config = dict(
    d_model=576,
    n_kv_head=9,
    head_dim=64,
    vocab_size=10998,
    norm='layernorm',
    positions='learned',
    qk_norm=False,
    tie_embeddings=True,
    parallel_block=False,
    lr=0.000767,
    beta2=0.99,
    final_lr_fraction=0.1,
    batch_tokens=131072,
    seq_len=1024,
)
MLP neurons of a small language model. Each row is named by its layer, matrix (up: input weights; down: output weights) and neuron, and shows model dimensions 352-479. Each number is 128 + 24 x the weight over its row's rms, rounded and kept within 0 to 255. Numbers have three digits each.
Before each neuron's rows, "fires before" lists the tokens most often just after its 100 highest values on Wikipedia text that the model never trained on; "fires on" lists the tokens most often at its 100 highest values on Wikipedia text that the model never trained on. A number after a token or word is its count.

fires before: "1" 43, "2" 13, "3" 6, "9" 5, "8" 4
fires on: " " 80, "1" 9, "-" 4
L2.up236:109122148129152148124138149107114128138099137104142128138151123116126145145119074117139093091134199129128103071128112145169110166173127154148122137114121117166121164129157134118134134117107145150161082148125114145094141154176111113143113120105104189093098102135111151172130127108094093149157150140135132132127156154143099161081117127126121092145123193120136079151112104191104140127132
L2.down236:131152109127153137113111124148159123100137125123138112138150104108132121169096126114129141119138127118152151103126094142120133129122158126143136153123122136160141112122109099143137098098120123079146094124128097162178146094142120105154143124130147128138139104139158112161155123117146145110096188147137101114132157122105092051109138115112110130111094099093120087144115133110121158121129

fires before: " " 43, "|" 9, "\n" 6, "." 4, " Rating" 4
fires on: " |" 36, ":" 10, "\n" 7, " was" 4, " of" 4, " |\n" 4
L2.up831:083131157104182112152094122128097143098143118114148132093070116127184137113067142113139147171113134121098105152084079143127155141127142128107172073118106149140160156103129102131135110120109119105139095130114107086123128119088129147113130115145127139090144080158141140133159116138138118117148106136142146174106083136143163108115159100156152080116157128144128151125128121131134092136104
L2.down831:109118107164139137141129113131103126121089094119150156108135194142120164121083113129120076160166130139140107099113149116158188090132153123165150174173136138099146082114151087136096146138126141092122149069128140157164128124129110095138109120174139124099141102093142095092123130109154096135104149140093103121110126154093163133114078172134092093114130141121101124132075125112130156137110

fires before: "-" 46, "|" 21, " " 14
fires on: "\n" 43, " |\n" 31, " November" 5, "," 5
L2.up1101:082133100092126115108108156143131133182111113145169106114074109158112139143097089126091128146128149171113091171079120102161120121135100167143138128074133086111168156106133121105142135117119135104136111162150106131151109111135133162114134120129142146119132096131155085175137156122118153131121125119145158121132133108144146147130096121103139125134084157151119110139113159083121092157106
L2.down1101:136173128152162160150131104095107105136156126136102126134105146147131095156070116124152143135136112133112140137110135124158135113124138114104134105108113177072154127112124129089118099126122171129123095127137119091138113081128147091154142067100102112121108143142120115104121110124114108147163125140136133147153093156139169144129118129153126129132151161161152114110136124089107096128128

fires before: " " 27, " |" 20, " Liberal" 8, " Labor" 4, " Votes" 4
fires on: " |" 46, " " 26, ":" 21
L2.up2074:136133134108097142180122128089114121148094121136103103112117129128178201158133116154136142166147186141144092117112161130133133126114117135092167118119142099140118166143146115100100161117139125128137113120103127101140115113139116110155127108113140158130130153146106150163124144101104174128154123131134157171121153128153078135121137108165105108113132152099105130117105159114135107091105
L2.down2074:144162150144112080124125096089170142127114094112117105150118159135150160111144122075139133083126160122170139127121138142113091135106155135080162112146120115087111130128069122143126086140123147113142128107159153164110146117128149121109113178128131141131159107126100104090147185172140155137142129130119177155098127119092112121152090142126139164095125144122100120120164128120136155156131

fires before: " " 62, " SP" 6
fires on: " |" 97
L2.up278:089120119075127177140129165098101144148155097123120110148125085135154135125127099131122129174101149134146108120137143065156090127149105118064140142116129121131102132065157105111124147127138132123148100144186161144136143162123133116158139127134158130139156062127110160155132110124115152128087085126151149201118102122123128133133144151099124179139092136127144124147114171155117159160095
L2.down278:163105120127133134130132121111096108130134106106095154112108115122134141120106142137106094098131144110102100075127145103124080083131159142118157187152096116123078130110150141145129128143124128085176078119112139111140125111125104145170102117122159128139164110120112146104180087131141119156170128151146100140123152181122149148105145140127173086147175117135091163154132126167144120087164

fires before: "-" 53, " " 12
fires on: "\n" 70, ":" 25, "\n\n" 5
L2.up1569:125095102106136147146121080131140109120123128105103134075123154148186161187159142123152131112127139168098122182127113164123151137142129166075137065101146153114118162102118111109131084098161124124120096154100095135130060124151104164120128142122078173133141103126172120191160137133129108130162127133133113138115085134123153131118204114145123114109142158159072149123118130104143136102115
L2.down1569:141095110143100106104157143127122105126153120088162112160127150140135143136148102144078136107134171142132126095115097095142119124092114129161117179140119089166097134135184099127137148139140150156106154111121169109143139105142146141128140125176132138148128116159131127121131130119146151081095120158143118150085162119081155101132128152124110168078126110128101142120121149124129148125073

fires before: "1" 22, "2" 14, "9" 8, "3" 6, "7" 6
fires on: " " 66, " Mean" 5, " The" 4, " Time" 4
L2.up1748:124150153109106150121073155153107131153135125187172114135109073160131112117094108137166151135118142114121153129130148072145116149127139071137137122103084148140135127154155140109138121146133155086140104155147124113147142117136171144140152068097105140116110137157134150165163108144086178128093084131167166099185123158153137173120135117109113132141124149098105127126116129116061121101117
L2.down1748:117164111110135121138155112090123113152142106125134127117095076130128106128150118143130135077096151128156089106102141114138122088148132100149131133134123125160156132081109106135138152136127124124108152139144133119136122163133150163141159149163136098173129093138135120128128182104142132139090129132104126142134113096117158211141174147144109088097132181102101129131170137164133134121104

fires before: "|" 24, " The" 17, " It" 7, " In" 5
fires on: "." 70, " |\n" 30
L2.up413:104173098052150112109121114162130164126113116157148128126112082170126123140097073111121113133132133105148050141091104134176156108177092132131137152096148114108186133084099115122118113139094153154115131136130100155108130096125159129148152094121109116117119127100103145158102109112094132129137127143152133108187123110136095133111128096140125111145113154140122096135113223120114107150127
L2.down413:165159159122095128162111104138107121119131172116108128115109125127169126146144100142185137134121168129159201115149131126130129127153162130105167093116088161130125141133133166129105110131143151147114113122118097085121114148116125154129154115118135177090114109135094104140187087119122062115142095124107128150124106130129169132159129115103131144144152124128093128132123063157100140158091